Part of a small language model's weights: vocabulary 32000.
MLP neurons of a small language model. Each row is named by its layer, matrix (gate and up: input weights) and neuron, and shows model dimensions 160-223. Each number is 128 + 32 x the weight over its row's rms, rounded and kept within 0 to 255. A neuron's up and down rows have the sign that makes its largest values positive.
A block is one neuron, or neurons of one layer that tend to fire together. After each block is what it responds to, as a language model described it from the Wikipedia text at the highest values.

L5.gate161 [203 104  79 170 171  82 117 113 175 116 157 145 149 127 119 102 111 149 186 120 190  93 111  81 120 112 172 173 150 104 179 110 136 117  70 102 104 144 126 123 110  63 145 136 142  81 127 106 196 134 114 146 164  92 144 182 134 145 138  91  98 126 123 196]
L5.up161 [142  70 139 105  86 114 110 126 116 138 139 114 172 165  80 104 104 146 170 105 122 181 117 179 140 152 164 136 126  59  93 174 210 128 147  81 135 142 140 161  74  96 146 126 154 125 102 161 139 169 119 122 157 166  98  85 146 218 171  62 123 109 148  94]
L5.gate286 [104 146 110 165 122 124 114 101 126 157  87 187 129 168 103 130 105 167 139 122  82 169 126 122 166 171 116 158 146 147 135 109 200 129  93 121 134 105 185 167 174 165 167 134 174 135  84 111 208 149 131 161  90 106 141 103 117 170  69  96 148 121 138 107]
L5.up286 [123  85  98  95 129 107 138  70  83 117 160 128 132 123 118 104 158 159 148 152  89  95 158 139 117 144  72  85 183 153  95 137 136 119 170 144  87 122 166 139 128 173 128 131 122 111 142 171 110 140 120 169 187 132 117 247  71  81 135 177 110 120  95 107]
L5.gate303 [106 159  64 121 142  71  38  83 137 140  78  71 160  77 167 102 148  89 118 106 149  98 145 154 126 161 112 107  91  67 104 162 104 157 109  98  94 112 107 143  97 148 133  94 152  93 158 119  73 140 137 137 151 161 123 135 137 161 128 151 105 117 175 133]
L5.up303 [ 64 140 143 132 123  74 103  95 119 140 128 146 109 146 146  73  88 144 109  84 140  71 120 157 144 172 114 114 112 107 104 159  99 131 143 102 128 140 134 126  98  93 149 144 155 113 208  99  86 162 105 126 143 148 139 157  79 168 110 156 103  96 150  77]
L5.gate404 [120 174 107 179 142 122 107  57 147 124 134  59 149  91 139 114 131 153 165 117 131 136  97  69 116 126 186 156 143  95 114 132  74 160 130  90 158 138 132 124  77 126 176 155  99 160 139 175 120 180 140 107 125 122  52 142 144  94  80 169 128 126 179  58]
L5.up404 [144  89 147 131  80 129 154 160 139 133 108 120 121 104 112 118 103  97 152 137 118 142 115 115 174 173 141 179 103  68 156 152 152 185 127 110 171 130 113 174 100 134 185 154 224  85 123  76 103 142 127 117 123 118 151 180 118 155  92  58 107 135 146 114]
Description: Table row-ending pipe. The closing pipe at the end of a markdown/wiki table row, after the last cell and before the newline, e.g. "| 35 |", "| 2:42 |".

L2.gate279 [118  89 139 152 166  98 157 119 161 187 187 159  65  58  73  92 140 151 118 119 143 153 159 130 149 103 163 160 132 168  95 141 180 181 107 156 118 206 148 102 145  59  35 105 159 109 181 117 168 145  95 174 126 148 134 159 102 105  98  99 150  85 126 163]
L2.up279 [121 128 165 120 114 171  73 108  56 147 161 106 139 145 119 112 121 142 110 152  88 153 178 155 126  93 186 191 106  94  68  96 168 136 132 135 125 106 133 147 140 139 123 137  72 117  88 174 165 134 184  71  82 102 133 207 151  79 110 156 164 110 142 204]
L2.gate320 [132 135 159 161  96 106 178 139  72 148 100 139 110 132 104 190 110  68 117  44 132 107  72 134 121 105 131 130  87 155 117 134 165 170  98 123 134  93 123 116 176  68 121 152 148  89 155  69 166 140 138 136 108  69 154  86 116 120 130  79 144  78 101 107]
L2.up320 [142  99 138 114 136 123 126 152 139 144 188 107 118 124 133 147 104 147 109 116 131 130 175 113 110  74  98 121 104 138 161 160 109  92 183  66  97 125 172 122 132  95 121 104 153  77 130  78 134  97 139 144 114  67 144  82 161 155 131  69 134 106  95 135]
Description: Partitive "of" after quantifiers. Mostly the word "of" right after a quantity or selection word (one, many, some, each, both, hundreds), as in "one of the largest"; also partitive words like among, those, others.

L4.gate55 [165 137 114 194 147  95 175  80 138  94 120 123 159 104 106 159 123 145  94 126  93  95 118 142 142 143 129  80 128 110 193 154 147 168 225  99  75 107 159 132 181 102 125  43 111 112 173 109  86 105 116 165 103  97 103 130 116 142 102 165 157  92 135 115]
L4.up55 [127 100 171 154 128 113 108  77 126 166 134 136 116 186 149 126 146  96 103  35 134 133 138  57  99  69 104 134 109 146 121 143 171  79 156 103 143 143 175 124 119 112 115 112 118 129  92 149 134 174 144 122 114 146 144 111 170 107 136 161 166  56 100 162]
L4.gate109 [178  79 127 139 192 167 152 101 145 154 125  48 138 139 149 169 155 172  81 135 121 125 136 129 127 120 128 162 156 170 150  88 171 162 161 131 118 135 125 116 159 115  87 142  95  87  85 126  76 135 122 154 146 100  75 105 131 103 100  79 123 139 163 147]
L4.up109 [129  77 120 140 132 110 146 115 143 146 132  86  86 166 102 142 108 129 147 166 134 133 160  92 140 122 141 174  81 129 133 168 162 145 144 119 138 173 164 174  59 124 138 125 148 103 150 139 148 183 116 163 149 114 132 128 251 113 115 133 128  59 166  66]
L4.gate112 [132 166 125 141 146 116 189  87 163 172  55 159 122 119 102 102 161 121 137  84 127 118  94 119 111 177 135 153 152 180  95  96 127 120 150 142 121 100 133 130 124  32 136 157 113 192 132  89 128  86 104 130 118 104 101 142 120 103  95 144 124 128 110  97]
L4.up112 [150 160 111 123 107 185 130 110 149 128 175 131 108 168 105 166 166 141 149 110 179 115  92 118 128 142 116 181 151 127 131 175 146  64 112 174 133 145 152  94 203 100 134 129  60 155 142  71 142 134 148 132  74  97  78  78  77 104 107 175  80 143  93 187]
L4.gate146 [ 95  79  84 121 110 102 127 119  92 133 109 108 138 132 121 140  98 137 128 167 126 124 104  76 129 115 130 170 111 145 118  99 115 144 106 121  89 114 132  89 160  93 135 140 160  84  93 121 178 160 115 112 154  79 132 127 141  72 114 105 127 115 178 141]
L4.up146 [138 124 116 146  80 142  69  83  75 116  81 113 116 182  99 167 134 152  85 127 133 133  81 130 124 118 183 149 134  44 166 163 135  66 148 102 201 112  86 154  67  75 170  76 180 130 151 134 145 113 102 150 142 151 192 141 195 103  63 162  70 147 168 127]
L4.gate224 [ 85 136 158 132  52  80 143 173  99 131 169 140 104 119 141  79 124 103 100 100 102 163 134 151 177 168 116 196  97 118 135 142 169 163  38 143 127 155 200  79 167 168 125 217 166 111 134 130 157 135  95 107 129 145 194 177 181 124 158 149 100 180 158 129]
L4.up224 [191  94 139 112 134 121 143 121 157 116  61 101 152 131 151  70 113 138 164 155 114 155 113 138 144 172 143 160 123 122  95 114 176 127 150 115 157 126 110 151 122 102 195 159 134  91 100 173 172 142 108 134 168 148  60 151 140 131  83 160 124  84 124 120]
L4.gate237 [129  88  78 143 102 134 146  84 120 142 125 130 136  62 136 111 126 112 109  50 150 176 105  97 163 106 162 176 132  94 102 134 118 149 156 107 120 134 119 127 149 132 106 154 146  73 101 134 163  91 127 165 163 134  97 116  85 103 135 147 119 115 142 119]
L4.up237 [145 108  99 122  89 172 165 103 149 112 139 141  68 139 163  67 144 127  76 113 109 193  73 129 136 160 137 134 133  50  80 131  98 128 143 115 119  87 116 130 115 156  82 100 141 152 205 122 131 104 125  75 150 107 149 117  98 182  77 129 146 126 168  84]
L4.gate300 [123 134  95 135  79 114 106 106 153 134 101 125 143 152 143 144 122 120 124  74 165 149 111 101 103 127 154 179 149 156 115 194 191 119  51 113 125  98 124 167 160 155 142 187 120 118 185 151 116 128  85  90 167  91 129 217 141 146 179 179  97 136 163 127]
L4.up300 [156 145 144 153 154 172 105 129 173 154  98  93 161 161 151 154 123 112 132 144 126  91 123  58 151 114 153 136 149 102 107 108 139 171 155 121 108 134 144 121 134 124 132 152 119  91 164 127  77  82 153 112 111  81 143 116 116 126 127 113 122 130 128 154]
L4.gate501 [108  90  54 125 112 158 117  90 199 130 133 140 126 120 113 176  33 126 120 120 146 190 110 114 100 126 115 195 142 134 174 201 108 150  91 140 131 107 102 131 102 145 139 128  96 114 104 105 224  77  97 106 177 125 102 180 117 115 168 142 116 179 184  82]
L4.up501 [123  99 122 194 137 134 129 139 178 132  49 155 135 136  87 142 149 131 170 122  56 125 159  84 150  87 148 111 149  65 117  77 133 132 149 133 153 107 118  97 130 150 130  79 161 143 113 149  95 143 175 133 112 134 128 114  68  79  99 123 214 176 166  86]
Description: Table cell separators. Pipe characters separating cells in Wikipedia tables, especially at the end of rows after numbers or empty cells, as in election results or sports stats.

L4.gate41 [124 110 107 149 114 100 122  55 155 131 168  71 126 119 133 110 125 177 147 116 153 135 131  72 141  58 182 120 145 150 115 127 117 133 187 151 155  98  85 172 165  97 101 135  80 111 132 102 108 156 121 112 102  96 121 118 158 143 123 117 154 156 144 146]
L4.up41 [ 70 110 168 161  85  84 144 128 155  94 151 138 131 210 102 129 186 173 117 156 118 105  67 156 147 109 126 102 160 153 152  91 100 177 139 159 172 116 122 122 131  92  90 100 180 110 123 170 132  61 109 107  94 125  86 167 204 131 132 119 130  71  94 143]
L4.gate80 [129 104 100  74 130 114 180  38 111 169 136 159 158  84 114 141 116 106 137 164 165 104 120 137 163  82 162 150 148 184  82 121 159 106  77 167 126 149  91 136 108 145 148 127 161  75 175  79 140 175 123 150 111 104 129 118  98 163 106  60 153 146 138 143]
L4.up80 [ 82  63 123 107  91  89 135 165 115 142 173  89 140  90 169 124 108 110 117 118 126 132 111 179  61  67 171 140 140  97 157 154 147 221  99 208 120  84 153 168 169 174 150  77 151  97 139 132 162 173 120 146  74  92 196 107 136 156 150  38 154 108 124 146]
L4.gate85 [ 99  85 115 152 122 117 150 179 140 146 132 143 124 173 111  98 160 136 153 135 156 106 129 169 140 135 205  82 121 114 122  83 118 158 151  91 128  95 151 132 118 145 106  97 138 120 139 130 108 130 126  87  94  78 123 143 131  91 164  89 137 139 101 124]
L4.up85 [154 157 125 130  84 127 166 110 147 120 108  63 189  67 169 142  71  97 185 146 148  49 147 150 187 174 117 148 124 167 139 105 112 149 118 115 121  74 121 146  65 118 177 118 136  90 106  97  70 152 117 153 149  56 158 116 176  76  62  35  91  64 145 149]
L4.gate275 [126 105 105 108 109 101  79 126 105 126 140  91 158  77 109 123 146 170 128  92 149 104 138 101  99 103 155 192 176 129 106 161 158 128 208 108 146 157  91 141 112  99  65 112  92 123  85 109 163 111  61 146  96 153 146 112 158 156  97 106 152 169 164 200]
L4.up275 [123 179 133 119 144 156 115 108 152 129 184 138 130 118 138  87 134 155 134 146 140 227 142 191  86 173 149 163 146 176 117 133 156 201 146 138 127 174 145 120 101 128 138 134 129 158 113 147 119 159  61 154 115 104 106 198 166 120 132  78  95  86 113 101]
L4.gate291 [ 85 150 153 176 132 102 157 115 124 167 172 102 125 112 169 108 171 207 114 133 173 102 110 128 162 126 161 150 184 156 168 188 149 141  92 175 155 170  61 152 139  81 164  90 112 118 160 104 122 107  55 113  77  99 179 142 164 157 149 126 150  78 171 116]
L4.up291 [ 87 156 123  90 138 175 102 150 111 144 161 136 129 148  73 170 170  89 213 125 116 156 111 129 115 140 108 117 139 116  97 118 110 182 145 137 156 150 127 114 156 177 106  89 138 167 118 129 160 115 124 156  92  90 113 121  79 160 130 141 149 127  97 159]
L4.gate328 [123  91 124 161 133 116 155 126 144 153 151  71 148 120 130  98 167 158 163 108 149  95 159 157 157 176 134 143 200 176  28 124 128 174 172 109 157  80 150 140 112  99  87 113 147 104  83  96 169  73  71 123 129 132 109 157 142 108 149 105 196 140 120 142]
L4.up328 [ 72 132  94 157  73 123 176 126 113 128 151 101 159 145 182 166 121 109 110 130 131  79  87 122 208 133 159 139 142 120 159 118 154  69 136 141 124 136 140 139 160 126 135  90 122 109  95 128 129 126 169 104  57  51 129 131 122 188 114 120 179 141 103 197]
L4.gate403 [138 124 104  94  90 122 158 140 115 169 174 125 143  82  91 114 140 199 157 122 212 101 107 159 174 141 144 134 159  94  62  81 144 110 165  91 108 124 167 132 114 109 115 143 127 121  79 124  96  98 149 118 149 122 134 161 122 127 151 158 150 110 191 118]
L4.up403 [131 196 115 173 152 160 143 100 176 129 170 132 148  92 128 143 154 139 152 155 183 168 119 210 106 159 150 177 120 111 155 162 151 148 158 117 168 117 124 142 143  87 144 121 127  90  95  63 108 163 114  65 114 137 120 152 103 198  78  98 144 107 124 177]
L4.gate500 [121  97  73 112 131 110 159  79 110 109 134 147 191 111 137  65 125 130 132 139 191 116 114 123 119 153 148 126 169  99  48 179 132 145 166 127 170  96  53 140 127  81 147  89  95 133 116 134 103 136 162 149  89 101 189 178 101 103  98 158 145 148 112 186]
L4.up500 [140 162 188  80  99 155 107 130 144 140 127 132 105  92 134 114 158  92 131 127 144 132 149 190 125 152 162 121 179  93  89 114 125 112 107 130 128 169 120  45 163 173 123 130  92 132 139 134 121 123 133 107 132 130 120 125 125 109 127 143 110  24 117 204]
Description: Sentence-opening quantifiers. Quantifier words early in a sentence or clause, such as most, few, two, all, some, and of in "A number of", plus openers like Later, Before, Also.

L2.gate360 [ 91  76  91 163 103 115 174 124 144 145 114 168  91 146  95 166 160 160 149  87 134 188 102  67 127  86 152 128  57 157 102 134 121 117  99 152 164  97 135 154 118 128 116 139 121 136 141  69 114  88 102 151 113  80  90 146 119 122  72 146  89  84  78 153]
L2.up360 [101 116 131 156 129 138 115 157 120 145 154 172 122 138 133 218 176  99 120  91 130 132 173 130 144 107 164 146  87 143 154 117 134 167 121 148 140 121 148 145  76 124 101 148 172 134 163  79 147 130 111 105 122 163 102  82 140 168 131 102 150 137  92  99]
L2.gate505 [120 111 116 114 124  99 131  43 174 181 168 133 156 101 130 106 152 116 158  88 162 105 101 128 128 139 117 194 120 142 149 113 123 211 100 137 127 115 113 149 127 158 187 121 120 122 165 104 128 114 112 180 146 179 158 175 171 149 106 109 113 121 140 124]
L2.up505 [104 141 149 139 130 188 119  54 113 128 137 193 146 151 133 103 179 115  89 113 141 134  92 102 118 185 133 136  78  83 135 177  83 121  66 146 165  97 116 131 177 103 123 135 176 144 149 120  72 105  97 115 120 153 221 160 161 138 160 133 143 100 150 171]
Description: Table cell separators. Pipe separators between numeric cells in wiki statistics tables (totals, votes, match scores), plus words following percentages such as the from in 26.2% from 25 to 44.

L5.gate207 [143 110 141 117 121 138 121 169 118 127 114 177 127  69  73 177 106 120 185 192 116  84 119 101 110 114 104 181 155 129  53 142  86  94 103  99 119 137 126  62 149 136 174 177  94 103 143 129  95 130 115 107 101 121 154  91 129  99 136 135 119 129 155 159]
L5.up207 [ 87  85 160 162 138 133 115 133  79 199 165 113 117  39  67 182 124 144 142 121 150  79 146  95 119 104 152 203 114  73  51 136 126 146  75 111 132 144 105  66 152 116 142 129 111  50 104 112 104 118 120 124 165 143 153 101  89  85 155 141 129 168 136 175]
L5.gate224 [ 85 154 158 102 128 147 123 112 147 155 157  90  87 102  88 121  85 193 130 123 157 114 178 134 102 134 150 200 164 118 121 142 159 158 160 116 113 159 141  99 122 116 104 145 100 118 118 145 117 125 136 117  67  50 138 110 100 114 115  92 119 130 119  98]
L5.up224 [ 87 168 138 118 142 120  87 104  58 114 184 109 116 152 103 107 110 139 118 139 105 140  68 161 144 176 121 121 159 129 112 126 108 116  91  98  99 184 141 100 105 122 110 148 117 133 159 134 124  86 107 148  92 128 108 102 146 126 124 126 102 103  66 141]
L5.gate344 [141 159 177 110  62 137 182 119 119 118 147 156 120 137 143 138 146 184 143 142 135 176 115 138  92 131 132 154 164  81 119 194 155 110  97 177 120  72  77 117 153 101 138 134 120 131 115 156 150 142 110 107 100  90 141 105 115  87 141 111 122 142 168 108]
L5.up344 [168 180 104 109  91 102  98 143 187 161 149 130 101  68 130 137 103 136 138  93 118 180 116 120 149 119 120  59 109  76 144 130 118 138 116  77  79 113 124 157 159 173  97 111 101  83 138 141  79  76 144 129 152 105 121  91 155 151 118 131 165 120 131 124]
L5.gate492 [126 109 106 126 145 143 174 123 128 153 150 148 138  89  86 144 129 122 165 209 152 120 123 112  76  74  62 154 127 124  89 155 123 134 143 168 119 108 105  97 170 101 103 188 122  56  77 142 169 147 115 177 123 143 170  95 126  61  92 131 115 159 198 148]
L5.up492 [ 31 177 136 148 108 148 105 145 122 116 108 114 208  91 117 141 132 178 146 103 124 108  90 108 130 142 123 102 158 105 120 148 165 122 123 176 101 111 113 116 131 165 136 122 148 100 123 103 118 190  89  69 101 102 148 139  69  74 195 116 154 144  94 109]
Description: Biography subject surname. Surnames, or their first word piece, of a biography's subject used alone as sentence subject after a comma or heading, e.g. Saunders, Hunt, Hayden.